config.toml
n_layer = 13
d_model = 160
n_head = 2
n_kv_head = 2
head_dim = 64
d_mlp = 640
vocab_size = 8192
activation = "gelu"
norm = "layernorm"
norm_place = "pre"
norm_eps = 1e-05
positions = "rope"
rope_base = 10000.0
rope_fraction = 0.25
qk_norm = true
attn_scale = 0.136
bias = "qkv"
tie_embeddings = true
parallel_block = true
init = "uniform"
init_std_qkv = 0.0485
init_std_o = 0.0106
init_std_up = 0.0485
init_std_down = 0.00475
optimizer = "adamw"
lr = 0.0024
beta1 = 0.9
beta2 = 0.95
weight_decay = 0.11
lr_head = 0.00891
grad_clip = 1.0
warmup_steps = 304
schedule = "wsd"
decay_fraction = 1.0
decay_shape = "linear"
final_lr_fraction = 0.0
batch_tokens = 16384
seq_len = 256
doc_mask = true
train_tokens = 141100000
steps = 8613
dataset = "wikipedia_en"
MLP neurons of a small language model. Each row is named by its layer, matrix (down: output weights) and neuron, and shows model dimensions 64-127. Each number is 200 + 40 x the weight over its row's rms, rounded and kept within 0 to 999.
Before each neuron's rows, "raises" lists the tokens whose logits its output raises most directly, leaving later layers aside.

raises: ".", " in", ",", ":", "\n"
L9.down311,198,213,99,193,147,232,187,174,195,158,98,228,222,129,164,143,251,153,159,182,179,248,282,226,180,224,260,246,159,221,147,90,149,197,261,232,280,232,250,199,253,199,236,170,229,175,192,218,170,206,204,190,210,201,197,230,178,175,218,231,232,212,209,189

raises: "rov", "r", "ry", "nce", "ration"
L4.down341,258,124,202,241,205,196,183,169,189,207,218,202,192,170,251,160,233,138,224,194,208,218,176,206,157,181,177,153,267,270,279,160,218,160,184,143,175,138,215,179,172,232,231,207,142,220,259,165,176,238,240,288,309,158,167,209,178,189,242,169,218,159,240,196

raises: "d", ",", "s", "er", "\n"
L10.down113,185,201,203,268,194,161,195,144,236,178,177,205,249,152,194,259,181,151,186,206,207,250,215,232,221,229,237,162,153,238,191,141,183,161,198,148,270,249,239,221,165,197,144,211,200,208,138,180,168,102,280,161,181,211,184,175,174,171,289,185,140,230,245,218

raises: ",", "r", " and", ".", ";"
L10.down83,210,120,230,223,225,198,208,176,226,178,195,240,228,136,285,278,147,212,241,224,178,226,231,223,243,228,229,156,205,259,212,122,185,217,226,245,243,235,184,268,208,215,166,193,193,220,212,184,196,175,236,155,134,202,163,159,125,241,193,244,315,225,165,114

raises: "nia", "nt", "nce", "r", "rian"
L6.down509,270,172,202,207,166,328,240,185,260,233,240,175,130,227,190,156,228,166,116,160,157,296,179,256,161,205,192,78,246,263,201,180,180,182,170,190,166,211,150,220,151,201,187,148,228,207,185,233,202,221,215,232,231,202,201,209,226,135,187,191,257,215,166,109

raises: ",", " was", ".", " in", " and"
L10.down407,178,214,158,185,229,225,142,251,153,166,121,165,192,227,247,246,276,197,130,145,185,242,221,199,132,190,183,227,184,297,138,193,212,139,193,182,172,236,195,238,257,231,241,214,185,244,267,161,177,160,246,102,187,196,159,248,148,159,174,221,277,178,178,106

raises: "ed", "s", "es", "ers", "est"
L6.down44,198,177,206,237,244,228,141,184,231,203,184,215,183,169,207,210,232,199,221,122,225,206,208,266,193,211,233,204,149,282,243,162,220,223,155,231,144,228,200,212,180,205,118,211,213,274,176,95,210,196,200,165,241,224,166,132,174,254,186,204,214,94,270,212

raises: "s", "d", " to", "=", "r"
L10.down529,187,218,225,205,161,171,222,165,184,196,102,156,202,238,180,207,216,197,190,145,161,154,176,173,165,222,226,262,133,215,142,178,220,172,250,174,92,184,256,124,197,250,147,194,186,215,207,172,233,205,279,188,262,217,220,184,141,239,211,172,389,184,192,256

raises: ",", ".", "r", "-", " |"
L6.down354,228,207,211,246,126,177,116,205,154,215,123,183,156,252,294,243,142,160,216,182,255,271,241,221,213,129,234,188,196,229,197,234,178,62,194,264,203,209,168,220,203,235,183,241,179,297,217,200,182,262,240,165,131,231,210,197,234,197,177,214,202,238,190,234

raises: "er", ".", "'", ",", ":"
L4.down206,252,221,180,252,148,199,200,232,204,180,70,227,214,189,198,238,221,209,188,134,245,195,183,198,127,184,185,220,178,153,158,251,263,204,233,246,136,214,170,247,208,204,242,200,254,172,241,242,170,203,173,184,147,125,88,232,212,196,252,215,237,174,155,245

raises: " of", ",", "\"", "s", " and"
L5.down445,209,96,225,225,199,245,171,235,178,134,166,240,170,214,224,232,244,226,237,139,190,173,250,145,192,152,235,257,137,299,201,218,172,156,179,266,161,222,224,220,156,288,185,205,243,236,178,181,203,180,238,179,162,158,274,284,182,255,226,190,290,100,189,128

raises: " (", ".", "-", " of", ","
L5.down357,177,201,218,281,134,224,221,170,169,184,87,215,204,253,205,226,211,178,208,232,215,210,286,158,158,194,210,305,213,238,176,269,181,208,229,212,215,163,188,164,188,227,205,154,228,189,163,250,192,182,177,173,188,141,229,228,153,245,203,166,310,118,194,130

raises: ":", "\"", " the", " →", " by"
L10.down361,257,177,223,210,96,193,221,149,181,185,201,200,196,177,203,184,207,193,188,184,243,142,212,285,233,234,226,236,114,196,229,152,159,173,234,266,219,260,236,199,195,192,244,204,217,172,164,254,194,74,199,251,120,174,161,169,176,190,329,208,249,195,176,213

raises: "-", " of", " to", " and", "="
L9.down175,294,191,241,259,186,197,186,156,130,204,143,200,138,234,203,167,265,247,173,190,238,213,176,168,106,169,269,271,239,170,213,201,224,147,127,251,218,170,220,168,238,232,179,170,248,165,206,160,181,210,228,173,217,160,210,271,196,261,110,170,292,139,231,173

raises: "y", " and", ",", " of", "h"
L9.down67,261,194,246,160,149,171,153,244,119,139,151,173,244,225,260,288,209,289,168,176,141,196,191,203,245,188,212,146,182,289,188,258,219,192,223,200,150,205,106,222,238,190,130,122,247,189,187,216,199,236,176,201,228,234,128,165,189,193,169,178,225,208,236,167

raises: "-", ",", "–", " and", "."
L9.down347,258,191,183,242,137,187,222,216,223,186,131,282,208,187,164,212,247,149,196,153,183,233,228,187,179,245,208,295,160,213,135,184,174,210,242,221,219,293,164,166,205,210,193,166,240,169,148,214,156,265,224,152,113,192,250,204,235,202,242,167,243,206,153,272

raises: "s", "ed", "d", "e", "es"
L10.down329,224,182,190,258,251,198,233,150,202,204,136,244,176,213,272,267,245,192,266,97,235,182,162,182,248,175,227,265,221,260,234,192,271,218,210,170,263,222,207,262,141,206,183,236,178,201,206,211,181,197,204,125,151,166,176,198,147,203,267,202,168,160,156,179

raises: " www", "”", "\n\n", "\n", "\n   "
L4.down278,234,173,276,237,228,195,197,129,219,185,232,165,118,254,185,227,244,189,198,123,255,141,145,208,158,268,216,122,182,229,164,200,209,222,202,141,220,196,228,180,257,140,172,236,249,191,264,201,198,158,124,215,219,190,116,212,205,173,146,195,242,242,176,168

raises: ".", ",", " |", "—", "-"
L6.down402,244,223,159,185,136,261,181,186,163,152,160,274,124,193,210,209,185,157,155,186,156,184,194,251,192,231,224,245,112,205,290,153,181,233,195,229,235,176,196,238,213,217,144,218,170,222,166,174,182,137,265,164,168,158,198,212,229,272,204,264,246,156,200,227

raises: "ed", "e", "er", ".", "al"
L4.down252,199,194,236,230,204,256,171,193,221,166,76,197,216,137,223,227,205,174,158,137,177,235,186,222,191,229,237,226,178,210,229,195,242,264,255,276,206,230,186,221,249,177,176,233,219,189,192,170,211,191,216,159,209,195,183,198,166,222,214,225,189,98,276,239

raises: " the", "ly", " a", "s", "ally"
L7.down70,204,179,193,214,205,177,185,225,150,216,129,244,203,232,259,164,256,185,151,194,186,132,170,256,155,143,210,234,147,217,247,227,203,205,259,145,134,199,230,225,248,253,172,266,193,223,148,202,145,142,194,200,166,260,218,221,213,226,257,181,248,145,181,225

raises: "\n", "\n\n", "”", " Location", " data"
L10.down517,165,159,192,209,235,195,199,174,194,200,192,198,161,248,176,209,244,214,255,169,218,158,199,174,173,254,176,113,262,234,182,156,219,183,190,142,221,161,183,167,261,179,199,178,234,204,261,206,213,170,145,109,218,136,134,305,203,196,163,133,260,237,192,220

raises: ",", " =", "\n", "\n\n", ")"
L10.down327,206,209,136,244,165,181,232,158,203,196,107,138,206,184,192,232,173,173,191,224,220,247,249,163,202,254,207,174,131,226,175,171,135,159,187,209,191,250,233,164,229,171,166,162,228,266,194,275,170,130,263,188,221,201,183,203,207,160,232,177,244,199,220,229

raises: " the", " of", " a", " its", " his"
L9.down277,253,228,246,164,195,165,147,218,146,236,206,188,174,161,209,149,233,181,210,170,160,187,191,161,182,215,258,246,168,255,262,194,188,189,300,154,200,251,242,240,183,227,188,249,141,166,194,190,227,171,166,207,95,208,167,201,169,149,265,134,242,233,146,177

raises: "]", ":", "\"", " by", ")"
L9.down571,229,246,270,243,199,197,191,125,152,241,171,240,226,209,189,155,207,208,155,176,245,181,218,218,68,227,191,212,115,178,240,247,257,215,222,291,146,159,279,200,265,180,185,155,215,191,238,246,259,159,214,259,168,205,166,179,211,191,228,193,98,145,205,303

raises: ",", " by", "s", "\"", ":"
L9.down387,209,223,204,304,210,278,235,140,209,64,212,246,232,113,201,218,228,223,163,139,237,175,267,211,160,190,156,207,164,227,187,184,160,146,270,158,187,198,225,160,168,183,194,174,220,182,161,208,253,171,224,162,220,160,196,249,133,250,281,206,194,156,206,276

raises: " and", ".", ":", ")", " or"
L10.down634,256,185,136,230,196,213,185,154,236,206,156,227,168,186,179,192,225,169,176,180,165,234,174,189,161,217,214,191,209,183,186,125,175,249,249,165,234,180,181,211,273,212,235,141,176,200,182,244,171,179,157,227,249,160,345,165,247,207,219,189,208,246,180,162

raises: ")", "-", ";", " of", ":"
L10.down13,226,139,259,233,172,246,129,126,196,272,129,211,199,201,181,161,219,150,210,193,194,242,106,172,189,189,207,145,184,153,235,188,212,168,260,219,238,193,179,166,203,233,254,134,219,269,164,249,185,250,207,235,165,165,283,269,232,209,221,237,247,185,197,198

raises: " which", " that", "]", " the", ":"
L9.down486,221,161,220,148,181,220,212,167,192,175,176,173,213,159,223,158,288,182,175,133,183,232,170,213,131,207,181,252,156,176,191,198,173,160,183,182,237,231,206,166,215,231,261,251,162,235,226,199,202,149,137,228,209,193,194,234,186,280,310,232,312,202,220,163

raises: "er", "ers", "d", "ering", "ed"
L6.down525,157,187,242,209,251,194,265,197,200,224,259,222,177,248,237,234,189,256,208,178,276,236,119,241,255,137,171,197,187,220,225,120,254,218,196,199,208,121,191,285,172,193,182,286,250,232,208,239,191,177,153,190,151,196,170,166,257,221,164,202,262,206,184,167

raises: "nce", "ct", "nt", "cht", "vas"
L5.down46,249,196,210,218,191,148,237,208,224,178,147,163,254,253,231,179,245,216,158,199,162,272,224,229,180,234,187,172,248,216,218,227,108,130,207,125,195,219,248,180,162,254,182,251,219,173,176,151,189,221,238,260,222,161,231,183,204,216,219,142,201,294,216,137

raises: "er", "ers", "ed", "s", "ered"
L6.down59,228,192,209,200,217,225,148,152,196,153,226,222,194,256,259,211,174,173,198,100,173,214,184,292,213,206,236,202,147,197,229,167,252,277,170,223,158,212,239,234,183,232,154,240,224,243,231,155,215,173,230,197,211,232,241,195,192,260,258,143,205,133,230,160

raises: " the", " a", " an", " which", " this"
L9.down30,197,165,223,174,202,202,190,170,161,226,179,201,252,200,196,108,235,184,206,187,234,174,182,235,171,240,208,245,196,182,211,200,242,175,231,200,179,220,172,168,179,227,249,216,139,252,174,230,128,193,221,196,113,212,232,230,125,213,263,291,248,184,198,214

raises: " in", "\n", " from", " of", " on"
L9.down452,260,263,204,195,192,275,173,174,164,161,100,273,121,250,248,213,193,201,206,172,227,219,294,176,234,157,232,176,198,239,166,202,211,179,266,155,191,181,224,237,217,150,184,196,220,218,193,272,194,207,197,121,220,185,233,226,176,183,140,162,206,178,141,245

raises: "y", "n", ",", " and", "="
L9.down312,236,162,265,245,147,187,136,244,222,166,150,141,200,193,241,259,231,202,220,176,246,201,177,285,145,140,207,194,137,204,220,135,182,132,197,179,188,202,205,224,207,257,148,156,286,191,214,184,223,225,239,209,195,171,200,229,198,245,160,151,322,141,154,200

raises: ".", ",", " |", " and", "s"
L9.down271,193,196,172,211,159,207,144,168,221,167,150,174,187,127,152,205,168,188,172,181,163,273,303,213,182,191,326,293,141,136,209,184,204,126,208,260,224,335,256,278,232,256,173,193,167,231,209,201,215,213,198,175,193,227,224,125,222,142,244,176,214,181,196,208

raises: ",", ".", " of", " and", " in"
L10.down186,205,191,195,190,235,263,120,223,188,170,116,239,235,178,226,235,220,216,218,139,214,231,236,251,260,181,203,146,188,241,138,209,215,217,259,192,174,251,195,246,217,182,139,232,193,228,267,159,249,213,175,181,136,222,190,214,224,197,175,185,201,217,221,198

raises: "s", "ed", "ist", "master", "ship"
L10.down420,188,170,212,275,190,168,216,201,125,226,132,270,207,205,245,234,183,246,224,144,242,191,145,254,194,192,190,185,165,238,162,226,185,139,236,176,178,246,209,188,180,164,143,254,242,215,171,131,196,239,166,162,205,254,137,194,249,251,174,222,246,206,233,195